Weights of a small transformer language model.
Size: width 384, 6 heads of 64 (3 for keys and values), MLP 1280 SwiGLU, vocabulary 8120, 29.3M parameters.
Architecture: rotary positions, normalized queries and keys.
MLP neurons of a small language model. Each row is named by its layer, matrix (gate and up: input weights; down: output weights) and neuron, and shows model dimensions 48-239. Each number is 128 + 32 x the weight over its row's rms, rounded and kept within 0 to 255. Numbers have three digits each. A neuron's up and down rows have the sign that makes its largest values positive.
Before each neuron's rows, "fires in" lists the words (lower case) most often at its 100 highest values on Wikipedia text that the model never trained on.

fires in: "the", "and", "their", "its"
L9.gate1209:141159082039105119080095140127132099125059140122168101079167106146139142145104062091125158138148171160155149132100093186105165121168081156104092129078050126163102156098155130082067138173094143154093131145176172153145136104089114083118114181155116133133135154163152137176103112148127155126109154074135157080135090086095125095135060101128026066078136124109157131093105161090135102104104140106180127094069165096110106144152135116088096088091107078129122134095152093165159119160098124118156187155173225132141110125091103145127071137164111148161141159147116117127152133123117105116
L9.up1209:132166132133132129131094158072130126141127201083123134090116105147144056124136146100114173152160140150106097127113083183116078163119134122105166124144091179204124108114112111124151140089109100126102142060095144145168077113165121107148138158162134158131121157149155170077164136147145079075110130099186176111162133145114109099122097113097150072089136116112124136116157158141113112141123134085130082073131151114159167119139136118154107123130104118119076087115172107132105071145150166136056173166154130146181141092108093104145127142157142144148116126100103079107132157072079107195
L9.down1209:154130064101102093100138150135144084161114135106073130116125137087070082118109125162177112108143084122161162118107119074134117151131076147079126083128019148111131127128116144148173132159172131158099148147117127119151133086110124136168126154133185145144115175122095140126049159080136086123134160049126123115149121162136159106133078174088142099107106104107170167135111138117180193096139159168158201115143103170087138107092102087129107157137129144106108154101140218182187108128145205141114174186157117162081185112152123167126115145124106134164127151087097140183165155122155128096

fires in: "she", "all", "no", "total", "of", "shelton"
L4.gate457:177174101095115108121141134173100165094119132195124144106126160166120141151150147179170102108063159144160101200147138141156181142102185122142126084103125101135130110130080163102109114105137104105135089080134094109106148122164118135103160128104152155108170102063114132166109154129084136169075120167137137118063067069114104114120113123146096132163167170078138123132099153000101151121127088099148158134101045097106196122115112143154130170146083163207153158117150173084118163194145081143099142135168133120082120125134145092111118118145106099150159118137110102175152194119131116131
L4.up457:093099107136117140134182142186086083156150159159106134111162145118100116105108133200180092117183133165097137130176148149106140146103123091175107092118115152166138060154111177104138084128147116130122122127108119099076088155119158155134157150149153120054188149056108032105136151145115105148095159147207158089108149151112087155141170135189097089117131149077164127097157081101061099093145137133135130112143155095062116139085136135118077121128089058138137169138083146190127134164064124122102175088094130182151120146057107140175104079130159100144192132208176166100128137101093187075
L4.down457:165112132090151127175112222088168145128082148133118124076084096125194112185168149108142122085140099152105149145133126149103131163124190095102140111142129134093137164160138111111097157089151125141164153138135110084107100160121079138109137134066123147069166174177141137082082147134137091132118125098097139132083143173095145103178120153123190195174115153084103099158124123075159131097147074071116142094059148120102177161108124121141134124122128063048136115043140190133146186157169186150093083163132117186096101120156090101142133138151142090091172070143080194069156136103140122135

fires in: "other", "own", "these", "the", "original", "their"
L4.gate667:136114128144148125172122104118117190148171128153156168121086098095072207165101139156149134136150164082162203113132124160087099172141138158123137138115107150130112130125186093167103083116103126101146152131138129167166141107139082108167074098129116175175132121092168147088126149178163102123148111076124115121130134110103160144145088089093083148067179141055101163115113119098154156173096126141107146062132125120090124110131072170101143138166148144124110135154153104075184049130139096151139092131131114144189126097136094221095124113125109145124051082144102132151089142063107130130
L4.up667:071126114149090133205143088154136156105121114079156089134100124092099169114146189115171173139142164092126113122101147116134134163118130147123126152171100084110091175085133031097128146087104119105114100095141180113115093145059095131124159121139086186147173091124124122130184126199142109099144086119118118066122133097070132110080093074071136114163130154107141150091140043138141088185077151089058184065110149135154172074155113142098096133119145138182157134087144114100179117128132094130106146160049157148180098103143107167114080134129113157127145110130106133139075173180058192061
L4.down667:157125156128113116134110163132099086123145143083165137137120148110183086074099163092150126155162149137142161143153075124135151122122129156124142143151000135185160128147100092127113104170130133161150077162112152161101134151122106158122118144128136082136158170138138151107136153098143083129099118127110141133139111143157150102099107064130174127146093153106127146201096187186092141161124069108142160160135098161172097131143086093175111157103124120132133169113129166094178107134150122111105127112135103142123103144135136125133159106077137114109134125104147073152137111221108154129

fires in: "an", "website"
L9.gate434:118120132142171177080152188197178111136129140089142174143162081157116079143150095113074120144164113121146162074163087155127092117178130154124125097139168154134110114089141158112151139117137139168088131130084124119107092098157167146148093181095167092061047145137144150126103118166114090132178169067179144136150130125089155132153134112116111132123140142110106115164186151149162098122112171115150129124173064116113102220128157110166080133079140100171135182158124113220109076150120158097062132116136106140090167114109107107118152113124116127076141105124159110110198078119203094099
L9.up434:188133141116164121137162151105094106161127146132116150126150086109089127158124149141131080131110134100137136092113071106131145136087166171142126107125098104087143076103086164074136135142103123111103182098118128117096153110080128113082148142148143056120084128075117104164095168103148072103108101111149175096129125173137161159132104117121161102130108078138175087133136132132156099117042131075170122115127101111110121138138150170069066114175115177105128168067094118151092082111187074140127076127041134135116076095112126105155183161157110140114130189147100125156145126128143129164
L9.down434:170082123141134185141122148129135129140186111147147145124193130107111103122071099091125144133158186062167118153149128122102157137148144154086102168122131168076137189143142132109088108109101150139157097155124132192144141185143172103145149162158154160124096155162122105145063182119147120095107078186125136127151196141049147133090137154106085144158132128015146111087144184116101141152078134096127157109141136081075135240124161111175086159169158075140107099115123140144101080055114081096183101177043120176139134134133144159164190194153109139096151103162142056125169092144147153110

fires in: "music", "gold", "it", "ulliott", "wushu", "film"
L3.gate117:148157086134155189081130109163105144135160153098097112094068188146130092073098154105169155100124090142112132097119088097072069111123141100112062086130145126118136111178065133188091117115115089079068112132149126150142107107112140123125125101173125109139141136074120125077151160130064134136108107065137080197068045128186111116140100083174082129098195170124150166071125128121094172152120104116135115113128134186138092138135182159135078129132111174106111166194091102075145176114124097132129111121070142073090172187136125108100188128143071106145110148094078145088125123136144087139
L3.up117:150132138131114118122170134127089108140143150085127125085089098158108086132131119127123169041121151122093101096151117154065148137126127155071124118148075101092126137121059126150121115122162149095111100082081137146157101138047104071132109162159136131080085128137138117118169139141103133134139143075107129135043114158107139166106072127208123116145109124088085169131147112097136109180092158148082128095122126159059154176117135184077128121151116143152141105120101129079103075077091095146101197096119111153165117133144130127170176070157134107138126131132117084134124077147124177114
L3.down117:143137112122161120080120121108126125065107226104124157133076138128090138082142148110145135092114095124181168109114157143072147128133100088124132073126076110137119125186132131140118126145131075164137095079109130161145086144075117144129171088129126111152117080121084108112132186157061176133100098181094126155102127115132076133125092136129089090129179065105129112149165122139115142204090155139127122144147156148062129123125230107141117145171148110083166139069104181095131114088146118191146142142118117177144111108166127100135198108155165126164174068116206122148099148102129180125

fires in: "for", "served", "won", "win"
L4.gate865:140108081137173149160126099100096117194082137092141118113174068094159118122131144130143147099092117181113160140176106120103123133128115127125088148128202166101166127081114168131143107083165089127083111142098121168094134099089114163133112172167079146193155146153135117091155119136123099155140131130182168102094143117067113089121127111127154181139119184185136147126135152130181131121110143134121118102123167108158124136135141143116149104167218165110098130087158137140092092152064166099185133138078167089181153162115118106141105159138146162147136138114121109156144186130135169120
L4.up865:175090090099170135115169110142105157129137146119080125144149130050122118144132156063145144150123096190090127147154078107168084107158151131089147140088142126194162141101141113165143111141152154066107109107077112129124102133119145122136168180141104095114124188181120145120156107092109089216132180113195111068095086069096107171102163177143125072177079119226104106128172181176124119081065120122134053083105144120152117168099123114160066142137123138131120103123171143066097141119144120081145114093083146131132099112183183142115099147182142143127144066105158112114167175113153174100
L4.down865:088154177114186198080160128125169142159164073126155134075146070126098130156165135123133116085084107176124131089120149134070124166094048153114125090116127156129091141133120110129134189179164148112119120131138145139066089125125179132082181160127166100104121138107077223089117163123105175212144117113133195143143171087143096133123144176083144137164101065190145114134092103113108119107061106144165113159168099127146109119070151180111123155113156155092064147118125162123130106164144135134151152098117091107122153080132114103157198130141087171159182080150074097134105182137084129122

fires in: "also", "only", "either", "likely"
L3.gate956:148129101122088136127106146161110069130129177110122167130171136192143129081123159200103163173181115161140142075084169135140136107081100094119169156140048099167137130140158134116149142128085142122118097169106161099085102115133143131150136110078092132121167135133128116144101110169177124099124164084130154152092093130119120088146124097135121198141147113180156158107163144075170094132089102152136152138110150179178081079137106169056103122083132146102173133184086157097111146140178049145186118117150120131102126102142144148140074126150117081109164094126146173093181161119123094117
L3.up956:165167136113136143125176096115133140068077119172098144128128177102068106093106115153138125154140068125146127200113162111165155109127129097137124058133141177141126143092101139134063149147125122138183091081072140114181141120176118157139128178118138113105096162203128066150149141112079135077116077155182148142143168159160096097123149110141116123118111128173122080147176132133112064155110115098161123159135117108159139150084156162156072138166081108139162085140153128161141125080064127111076094126126085104118101114193131099130094138069150155135136175135157105075092077171096108052
L3.down956:104157104114116091153097136149124067100127173140089141203145107118048089136128128144114138159117075145150100115134203127222140105157071177097110166089077145101139125142144148111142158099102107164114107084128066129105132146194152120100108130129172194136108166176101150104094165118118142132126169117141124050161165129176096185205120151153151114056137132115130109095100128181122139104145137167098083169115137170174105150129117160135166103057110146101138115131100155139077106076136160118095089086146160120178133098146141096102160100147152078138118181127170150116128095143105100147

fires in: "the", "their"
L7.gate723:107113158159103170089158137162178152106139078132111156130136201113098139141150108100161164115061106136132144122108129146106083173078156108091097140139164099118148174109104163068106120161166091140152103154109125124101109131131169137109129155117100116202149113158114116104116106170159123093153148088094130135144105131056134102136091104167146145120202131110120077136078174111181072143116195114156096151104164073114130168177115159123121101183102145172126133093105114125133066142107113093124128181161120106078061136125119148188131081144140159137139088156110180168114141108088165122
L7.up723:142117171117138140146093165113129143166061154112122119130179147162117133151136097138121086097108111068109105102146101187125100100106105126113127145140115125135108133077104142145155102132166094117133155086160140136122164142146162158050128134144109130127125098096156123130178071167106103072179163067151161133160088102090099104113138239092088169115120126073201172145168173110131122092132152107134167095167124157131111119109107181174135107109056122140164105090117097168140140093082111101093096160109137152082122102103157153120108115087101116134147091147130153144097117096151157121
L7.down723:134112158114121149103140205132098124150103154114097138117165138156096125104102168130114155101144099088125080149122093107135109059171176141128135159107075149195109168144144081150206097109079127136137106073156139133105107090120124131215104183144097135125188097159159112190201073095166142121127153142123106142152120130151142052127118132106061136143117093153085107142128192081149165113147107103131085147101127121081159177134097139116086164117098139121118153075117143112131091136138158098115187081084097131081104101102081100136160074115188177175112096162046130123132077086077167144

fires in: "the", "a", "it", "anion"
L7.gate171:122128224130200139139122074172095080131178102106169161137114133129111127116085145107097143137180087122095162108146128165086171175122122096162104136136115104129128124136137167155168099120156153109125136138082145106101092056092156110100122144093154150147099167140144125203093176102138160200131089126112146156109131155082129126219119123102087134140190108102096149103133174111177116106110148123108180140112148098110118145125089085083171131164108126139118109123127138098097165160105142121098087109120148097185105120134115152163133167183091168138130089094127104159137150091082167169
L7.up171:185098088132127107100136146151094104166172144119095060146128124124129094137063144180100111155128201127164205154113138105082152204121069189177122123096127106164122148130189111089161150111140128143108144163117142088152140145135144138114153129086128101137076180086115078090133174177168117105148158078157163088175177119122110133110168125102107119119135106188192122135115193129139106126146128165136138171101081164107105159051125144095138170160126152111096136094148099113130124142112098100122123125116123100150126104121152110089133154112132115124149123137172103108121115130136193126
L7.down171:140085167140118115152157144182135080147169118079100210068125150144123103106132164095052154177206119121118105115119105133134140047094119169188083122182037113123134039168114117126170130171137132138159124136123155122049103102170133070142156135170088113116164155043156132141145188110148171140113066110151098149162158180179154087106086130118076107126122077148136134113149172157129125115148130116145161188112139132091187148149120146178155109119126145156154147114078088139077146149055151109130084114079100095126104094185121153116189078150126083114137098155157177147096140169135094066

fires in: "an", "anion", "aniruddha"
L9.gate1185:134130143139119123129039195177133097091129175146151100083098115108138130150167113074143105074187097105142171156139125189115132125114091145177146147099171140077084114138117121112151167097137111110159154136109119098087137118100079130075103161178138111097033136119152187124140123136158126165181092087204136122113139140135121180114118085144106130202112071097109157162160186136182143090139115133133136165121114109063196204110088115132103171134127088216151129163105099106133113119131229093149104157115117119066082128120132146160118155162204113150052161135172115125172111086119204168
L9.up1185:122120141117052108127158106117120133163137210073085164159189086138135106118087143096146121094120126115107151145111090073076203121162163116177131055163069091116129137182174116174172138103174113176062154121128081144100181139152182107170217127100166148165096189184185125126091127114145131186135052078129121123171168142106132159099138072125070107114126132155108213064118156145132123128145132142101146104115150064097073153156093121059101097033176112141122161123066082095111099098130174062150103133088156127164126101147131132087109053147101107166144096163118107185167147110105114139
L9.down1185:122117186107095105126120093131131081223167150152145094212141131127164089115152169077061124189130153161161177116085111135131156160111136140126131051147044184108125105113166138154107099109152150094155147129186136128116127148122131173154148119122120110119093116152127199144115163133135098119147111127128103110139078157175165110149119156134087178122118152203150148095092188136143176086076179120064106091111093087101057148140148110152163101170097082119113107110160147070117156086113169169033095137122141153121129118123165092030123098133168133093178086166062101124106121137118105151

fires in: "of", "two", "other", "total", "party", "evil"
L4.gate1119:148185184141128114068153143164130150125117168169072131095137153102138132149174127152157111110115139141174136158118110174086110136138096115090082176054069170103082133089108094096162163108132146133086091169094112101124119131105106179072154112110109118151133171133096051096144097143068082100117114154123150139126094101122109170160159120087147148088131133132077087160159079126122194242160110146139097136121090083097085133126073166132064143163133089151108122107045138099148161152128135146096090123100116103127047093153140117085137162134136115131146131100077165061220146107085185139
L4.up1119:151155161109107061093093135190116138100179112143138113166109100125188177112149128152148126077107106139147132150140122183144185138121051111106113151126099146094182137110078033067124098125130121110133096075135172084074134123143183162161085100133126114115110209179113036114126140140057136217122098134133210151133145158105157141159141141081184103161148126131175120119085117102095125135165142108110125071103116141117138163134098136102079176158124118106112107151101085116141141204148138180126113072079152098098081156128149093088164146101144085158103135131136145136154135135121135172
L4.down1119:184122145141135097153116166070126147082100129098150140074104119127092128118134121084172168100150088168087177102122138119108149130117119165100158112138081129140111136145112099150083113115176109070129090159121111117097127116124197156105163157159111093168161188139110068132168104089079108164109111078134139122103127207160189143187119119095095158165163074095050084130100080161042117143140154191191137096159114101135100133151104127131100131147121081113145131127170094138062124132110107113106141096154172155129066059118067113111170140156081105119148173117106148151156079128106162148

fires in: "an", "best", "her", "his", "a", "its"
L3.gate1143:150160127099159150171069085134127179114136160117143091128079130116145147133161087137150106121110156156119188160122104168073112125113133083128109179151110068172145113055063152106155072144123117138105127137159140095126182120093087095075125083127216165124121092143108137101130150054148109090131154126131130152150115128130148098085139066153072141112167122065120175213120150173166144106211153138148158167109147100157136193110074139115129177173166138074096100106075070164145139057142118112187137174145108133138091161148207134159153131106174140145133125126067169102069113115180201149
L3.up1143:147146094114143067142123078172131113113083136098126194167159137121146112152132128098110166151144138125068111096108129179056065137137096064156180156147058174158137104108150155106136149164184146162131136075136084107085194118141130159168169128122134175110139123102121061165135119161101102130104133050127128130076120133105086107097143130138152155157109135100078167119075135138162129144126099063151100117160130133148145186181113151146115146162110110102113155120099175086141042017133105116083125100172144120144111091143064098142157111151127161148096118127133129125167166142132088188
L3.down1143:113121167070104106190061145151115085154081191108149169125127154077126121113134143059109182172108068106097184166113041111125103152102092124111114107147093153147165135078133085101147127101135126148118073149106181085056164112109084083094105104109142120154105202139152125117129140186120131140166112121097113087130101136169139152148101160141112094095120125095181169135095155152115144152168125135161088173123102100133107142161106147148093164124136153117117072141079129143170067110115132090116078141150125131118130119100082098170141091135143153144086134133123133095149147105183115101

fires in: "an"
L9.gate996:187119172082117129118113140141157135146151169085108135130140162164147125096168129123112151123176141149082112083133148066121134183174140146148126080129156122124135145123147137095143064129143142125136091137142126067070183144133178108172107179164151119098041119125110104138110157173186170162120110109199084088117228132111132170105127106180072141186129095099149161148135184151115136130105158161131153104115081100152087144101118171132151157116113152095115140135125093110078066117120182134110100152149089146121116109142104097079113134203140116114141147093084113095159100162134178119
L9.up996:132157092131161109187082136125099125161114187147149110179142179134121114168097130110125140105212115144171176096165116083113091131183154158217140115065083098159223141073165116100174116122149101142058126152101131151161176085157128118109153071097152139129107166168121100123141183108127126148168182109123131086133127191100121140145106159163114183153124115167119145100139145139176090161111162140148132142102113077139113142168147065138114101061143155145209147157097150092152150159127110151143143101174069081128135139110120097183141124128170113140152129130105135090138106158129121219
L9.down996:154135142097110105161164115150156146155173186154108137129129106139141148088138148081095102133190141107131138160092123117109145133162121102145079105131184109089099080143189127099091140145177126101110156116116112103129204149157213104150120157122149130141063140123161070148147128136176100164124105128163070143112150140130153140111167104109031164127123148116132146135150138178167151102131186138101141120129159141140093149140125135194081128098156134108125097149136071123119077129114175095102133077119046118136140106128119111118156111117150128119113128201154141132135124132113138157

fires in: "who", "that"
L4.gate380:116129128114148124155111077145112130089102110138047168185108121193159071103158117141140114084123097096101051146143096145195112144125177203114197152134143130123075089123131124188161108120132115136133120145206140076176114132169161180169130149117175121132131064135168118099089152081118097117125186071152155076107132191084048083140119085119169062131118142108156110191140133076113155084134071061122170118098147192191118090155111152121112091113171123136181114161105132173136175133136105163093147190139122125078132093138131163094060150203099182109103122177120167143107079159067155151
L4.up380:088097168092071114154166157131189172114146121156097172107114114118104165203152129125100149181108147121078145145089119117105185125156097156109093128173067131185132188159160227171102163144162147099134115152140100100155105070157125096180112143148154149142164138116085201153186071121091100171090106159122094124169189170077108096092131194162105164124069126112158153118190151140103105143132114136142086123069154125070150081115131109187110148170134078121117111132086081110147109087131129119106119140137143144164199143161094160085204142116163170135154147053169156071125143103114148104
L4.down380:048141186150125189119046122116146113174116091144157162062151173055142127137171158083141128147117142136112148125084107060120157166150171148132122151148171063118179142139168171173092139133153107163134111182103162132112089126146070148081147154203137051149123141117099153116153083109118109099106110112171121099146178162134162131113163134167129091196153110137142136109102120118117076135150129137179146156130136106102127145111150096177184154150118143167164118177136101045100127116140103103046179175101125135094137173154119159148155131125174123169093108125045114092177082103118129117

fires in: "after", "before", "during", "of", "since"
L4.gate1141:105091153114091136111131092167150221147171116125118068207130135165135135161163160100090106068168115153065183138119129102132116032141195121127078143122148139085092116165118171122112134102099095088121119115103173155133058124134081168067141134091151126075096111115086090189100105082150161171124121100149145120182183138109112141118187081113091157164058176082096122174122114159148097128148062121080156109136032137082105129141123151182164127110169155126101180157079156159122172099116117094124166124132182138191114089136123138163104145134131123166167139140147159137131110143129118151
L4.up1141:104163100099138119107121084138075088089102097091171067144143096076094184170124086124087061115120117089140137106088187102118151091139126104081137138108133118105152155100151137099113162114091181154053157089136078198107067158101082096182079123155089173101146161131202153125161094095130095154080113097137159124116152072174125141125133091119110128129114135089115166125121117118101142148156138118099096141147137128067165116145122147058108124154178100075156107125129169160134092081099119118116086097135100168175141114054080096143138142109148136173196129150121121128095150068111147137
L4.down1141:135119143141114097133111118144093113137103132151113158129106119172123118134136204155095172113095116140113133146099146114171129090107155186122139148139148159081170126147098185132091153176059095145100070083107158072148136140187081140191178105112110099109171149140160128176080124066156105168135108168098188167123135144124127138151108131091041148133088160076156114144150147108089155074128118042089096119188185121077108115176164157167139196122151143086153106160150143145123131130135087168133152073124151123156146221145202100111150149067115133090195132089088079153129094158111132137

fires in: "the", "its", "a", "his"
L7.gate369:196157089067141101142084134173083132192150174104094131118096096135134143107087143096171099096136139144159122101096072120113125149142110134079128086144134182111180155115145120116177172150117102125167099062196163162148092202105116180144125121142107117103109030143151181153151147166139136192144155172216127098163156118075110153098165132147113116072090148137155158120168138159129181092120068142140131152089137179187165142139128139119106084120118150128136147105148111140185161122148128082145143173171152173167128155084104114144122099171107154070110108117121142165125082204179126162
L7.up369:113087127112081098113134081105137136129161165148118154151111101147155120132038171116115100149186151126127123103121094129135106173137080076109131097093173132085145103125136191191114105130079123182125143088104131154117140130025092088180119107065157149117104120131136177143152066138154154117126158104117109102188154131104122132115134120086101103106130143088163160141106126172131141164094090124158117117105101086169141080131128156176162091130170164139153110112120177190133111067093078146122182118191139200119150115177154169151117170174114097127137114094094119121145165152079147139
L7.down369:157075130212135161111104100164102106096181091152132153107089118143135132149092178139045133121106212118112119106075113107085150142168101159115152103116126061073134124066136198112127105150112107169127104106079093106152108124116159091171078093142124137141098151080096121119139187116175115103122104120120222113115167147140071155128155127125154085097102146076143158132090121102103130128077188178135120105142108146159106125122082115102125125112171119205127122154161138176096109063123148118129117189137121175075124106100174089135104136151090123106134178099168139092181137120209118106

fires in: "for", "summer"
L5.gate949:119130150133151099127209130113162102167119168167168183098098148137148178124188161130107146091127145140135121127173175140105095101078127170124159144172070158166058168152082163183060136068107122117168132180128122134125173107141136116032139126153150144091103178128114145104097080099116145174110127148109081095097137109136086123142113088232187128158108135075134111147118145103115109161110136147178123146148145119170151161111112133167134088162110179136203093138115127128109092191141080129141120170088139069146143132147092140110141139185159112147146147162070066123089137106131183124
L5.up949:137126098088123117066144124063137083156112157153196122127142077102139143167081137144123130090122190166154103102173145097109115108118115115097146131159144171186123135145132169182114166098136113099147112163146098151129142119154121146110080114079146111129120163128114147123192138140154108147130183095082121127145165043146041083094130140165115199156157123131109160174094121168110097088108175121151158146100196059133179113130155101084133148123126143051145110142160139104107143151144097204102145117071148110152086121185127136091166184123130101199087116166102166149145121070194107112
L5.down949:137099123150193125139150100088158168115166147096210139098150141168149170111127138142140098098100200139091125151116083076119054100095116131158191116121095100129104203136154100103094153114162058091113134172148100133131073076084172123121173184147101128166147161075120141126139144107156139149152138125148137118088125060173124130065110067190151152137161091083100174134147120148057067179089101100168109079118041142117154070179126137098084127101081105151194159111142131119102173187132159142055080113136168083108099063145085163157120105117120125112143145197120082128165152097200081087

fires in: "since", "until", "after", "to", "of", "before"
L5.gate1122:166095085179139176092118075131151184147167105175100076130098036177129153103154104074103092122152151124070152166125124110117123105127142172121140151148131130141141134102127134104150133149148112116098124171110146118123110156096109124204147159122094115095170090111181148167134067189127159196130117092133154105126133096190143143110160123095078178076108118131130147124169121108119178106097179077147088177109130176067201164155145213107142065115160139132089112110171104086105133147110050085168087134140118133166103128173108146196144195154156113122099155148096060149159125110166110151
L5.up1122:151102117151139133167111145143161076111145061083066091140112109151091148107089161124138071162139153131101110118131161103145136160155179116100116140115149149146131098090119126121110050145115110137072100154116132190134113112109086141155117171155095098040115073187175150155156104148102136128144092123161197095101172116099121166113111148134149110142086138135100150120113115144114171142145171112144137144071204165080181150127152106121154103067138099166123163160146133090114151109136100135172088107157150122204069117143127127117085139168127166086132149116139079151138109067197129201
L5.down1122:095142106101109154102121080109137112053165093112113158155080126158133137133126142138062116122117071163183180140156169110180129146115149160115099136096172170123096116125142116076069128133152063134078151159087117136093144151130105109157172088165105130091183110108040110142084173069084102127116118136057141105174129137147123139141106090125095159074110151117121156120168094102142115155139167087152088171111134101100141202178152160158089168127161071099138155138153144111163142127130067139102188106138126090185085146132140115158152134099146119141143158204143144138146128112120160154

fires in: "it", "that", "which", "who", "film"
L4.gate318:186105181122190124155129065149116176193137104183130109128188120150077136093194127109115112186134089110180103140164069121115104136132178156117128083132114126114101109099112117115100111163166154100140122144141120099157104099182146105158091130041105105053194132083167084166088132114128128141142148071131138183156124137119137140160101124160137095132082072067169161162145161063122131113035087126168134152135139111136072081073121113115176149168136124168099116152126105063082091100084119171097134061137106161173170096167076095198141134163115112165112170121109101081111117148137077198
L4.up318:131185201146172086188103087196060165158129168214085168091160129140113099114208171140169132138128074178094046158170132147108122135152171141094135078172128154147068177118073108129192075087161141152105148101113142117124103097133107163179121076136119155117137107112141110111134169075119093084106139092150160119145143118095056148147106131119142105061086100108090142134107072087133111116093157191140137139133162089111115124056115167052082071101112152152116184164121147131142095078126080130114091082140160105149192090143099083122066088154132138119130120216156185135111115148108110125
L4.down318:120132174184210130145140109102118127162102096131125169090073130144072079112122232138153089084036155175135139191141113156140156167114149129120165094106143181155104112185083077171112128099144124183152104154121142082143077124119116189149086092169120082082122198119120106114080172070124093143127100089113082113139104182135096138185167129149166095129090113091131094123153120106102175078080155153098170160058187073154138105118118132091132103145144136147192120141094174084083089135086143126052148165126082149134138091152064123170203138193140097106107164110099071093114155114187155121

fires in: "of", "for", "aged"
L7.gate219:186048180136154127116149141133064144150133114073137140141109093180144147149097128187124213130089091099125161118128122102093095070112138140127094155094087127154122122075104147166102120062115171106092101176145146154167136127107122075119216197154157142088142175140094194102155207189104113163167134158137148098113126114135138109120169117163151152165096093092140117127144065096125138161140123139158115139172123131157156143163112142137141150156203090102114166172097153098155098164106104134152144154111124112148152051164151148113162116164119140156171113146175145057131144112144180080
L7.up219:078152056118152127116103132117160095160168199121155090101185084086173082125175112079154116076172180152157126167156098112021173125116118097091171077067169113100104126178148143186073105130139099120107080093096119155103129139105151160167120146129185195112124127111157137153125173109111181152101085134128124073167110061144129087117160131127075147159076111182144108114157176082164144122096085124106178156150139106156167110141132121175120131128166120134097126105142119090097123214143186123111062106137141081151131099182122118091187169119129101187129070115142146113144116164137075180
L7.down219:122149131134085128112188139160123128102152157161141148117154122179138190121154131117099140163143146167168125138167116129057132163106111120152132071153219134132209124106117082172161141120105102095143124144098128082142160106180113059115122133117086126133127110145133117124104182057194114187140207130136104112145161126137101137104134108147131150122098096144162104087151159110190132166058087176119119156113135115105118138187115085109177111120138090112134100118175185104147145195084108087122146147131137119136168114145132122128091124123155117128131137133198079112204119073118138157

fires in: "the", "of", "family", "father", "son"
L5.gate392:105094150129124116165153168152129112135127095121197076142112083150118131154136202103142152110162072103152107168133113124082140107188077156155107174155106178135161120133100098141158098100198163120088120142106122111146089210158139144109218198168164135124142123123078118100190177052117120103141101174126078123133115120117178153149140102127139153121110119129187097151191151107140123058083097185152118104125104133086134097076055176129126117096121181107093121160124152206090101131100106146152100105158125078081159098131093084120144125163082111166175086122085158161120101171141160094
L5.up392:086135104116145168129143119121121158133137144125102112130148122087102145105071122148124145146125137217146091173137118153158123136170136140114173121116156151108108132177119077169182168121142148151152168144104172054129166193092095140135142192084139129139111111130121193115141092085142152159087122096083120073172088183176107097118092189159118090178111156092148130132174115123036090144156103150098168121125093169090108152058158105203034129162121149165106140151180140079177125101130125175176143091131148101153138100103107144086132066080126175184114142133090178181139150168098100124
L5.down392:115123114161189099090122161159067099136125162142161111156156154121081089150172100130157138165166159095099107117105147161114139203100138113127127100137157145136075108148148094052107152112110059094118075104185136157134181104181147145067083139176145116141177121114138080093107126204199151124087172121088121112144193092159163115154047136100176091166164108143127147169170145114160168182160139126122112140131118116163107048211053138091172129188136121112103146172122146121098159110182096127095135121195157156163119142106100126154140085131117100139199109083135120144188118094052129149

fires in: "was", "were", "been", "who", "of"
L7.gate1112:139125141158096135168091121138116128102148157115131167153105162188166064099162189132157145184088123121220108134065132230161165106183149140110101125131177156134111157169123130123120096113120137161119185159151085132042104101142122102098101161143167073158113132109131139146137077130088111150103132147171154096119147123086140140119117110122166140087127076094148081107088121129129122139137153071070120071126089207193152133157106146150141109172171135084149117123145160094131102152133177159052112111135126065150128150164111157140167119144179120143139126115115105076147088161033132146
L7.up1112:124192159165165082113083185075160139196131149099147104125153104149159158129133150127141144136122102102135095121085131201119114149132162101133086108106064185118099159128123239131076131105120171073093105135154107152159104120102091155128111163150168162073140066104117107057110083203199130138136131129123105105176099153092125131123094059104098143129043112144153128158171181113103145108108210082134127114138119112136136135126140147138103102115131129174140107178138104143085144142124126144122118041117185143152109107139093178128155166132072106107123091120079130074063100163164143179
L7.down1112:103149132088074189104178101079123140057108122082069166174113069106126080127155179075127144148110143098148142111082128171141077122115187145153063142107117075129061115110136137124090115118131167161088112131123149096130152135165109100055149123159116068204057134124120166044085127144111087105141176143112207141126157129165124120089141121117166091132124090119096098165078129153075143106139173087143157069166121134158116166155152122186099141098132127142076112130128184120147112150152148120111104128071092163167115161193159171112164157153181152106135124083094151085156108141180135168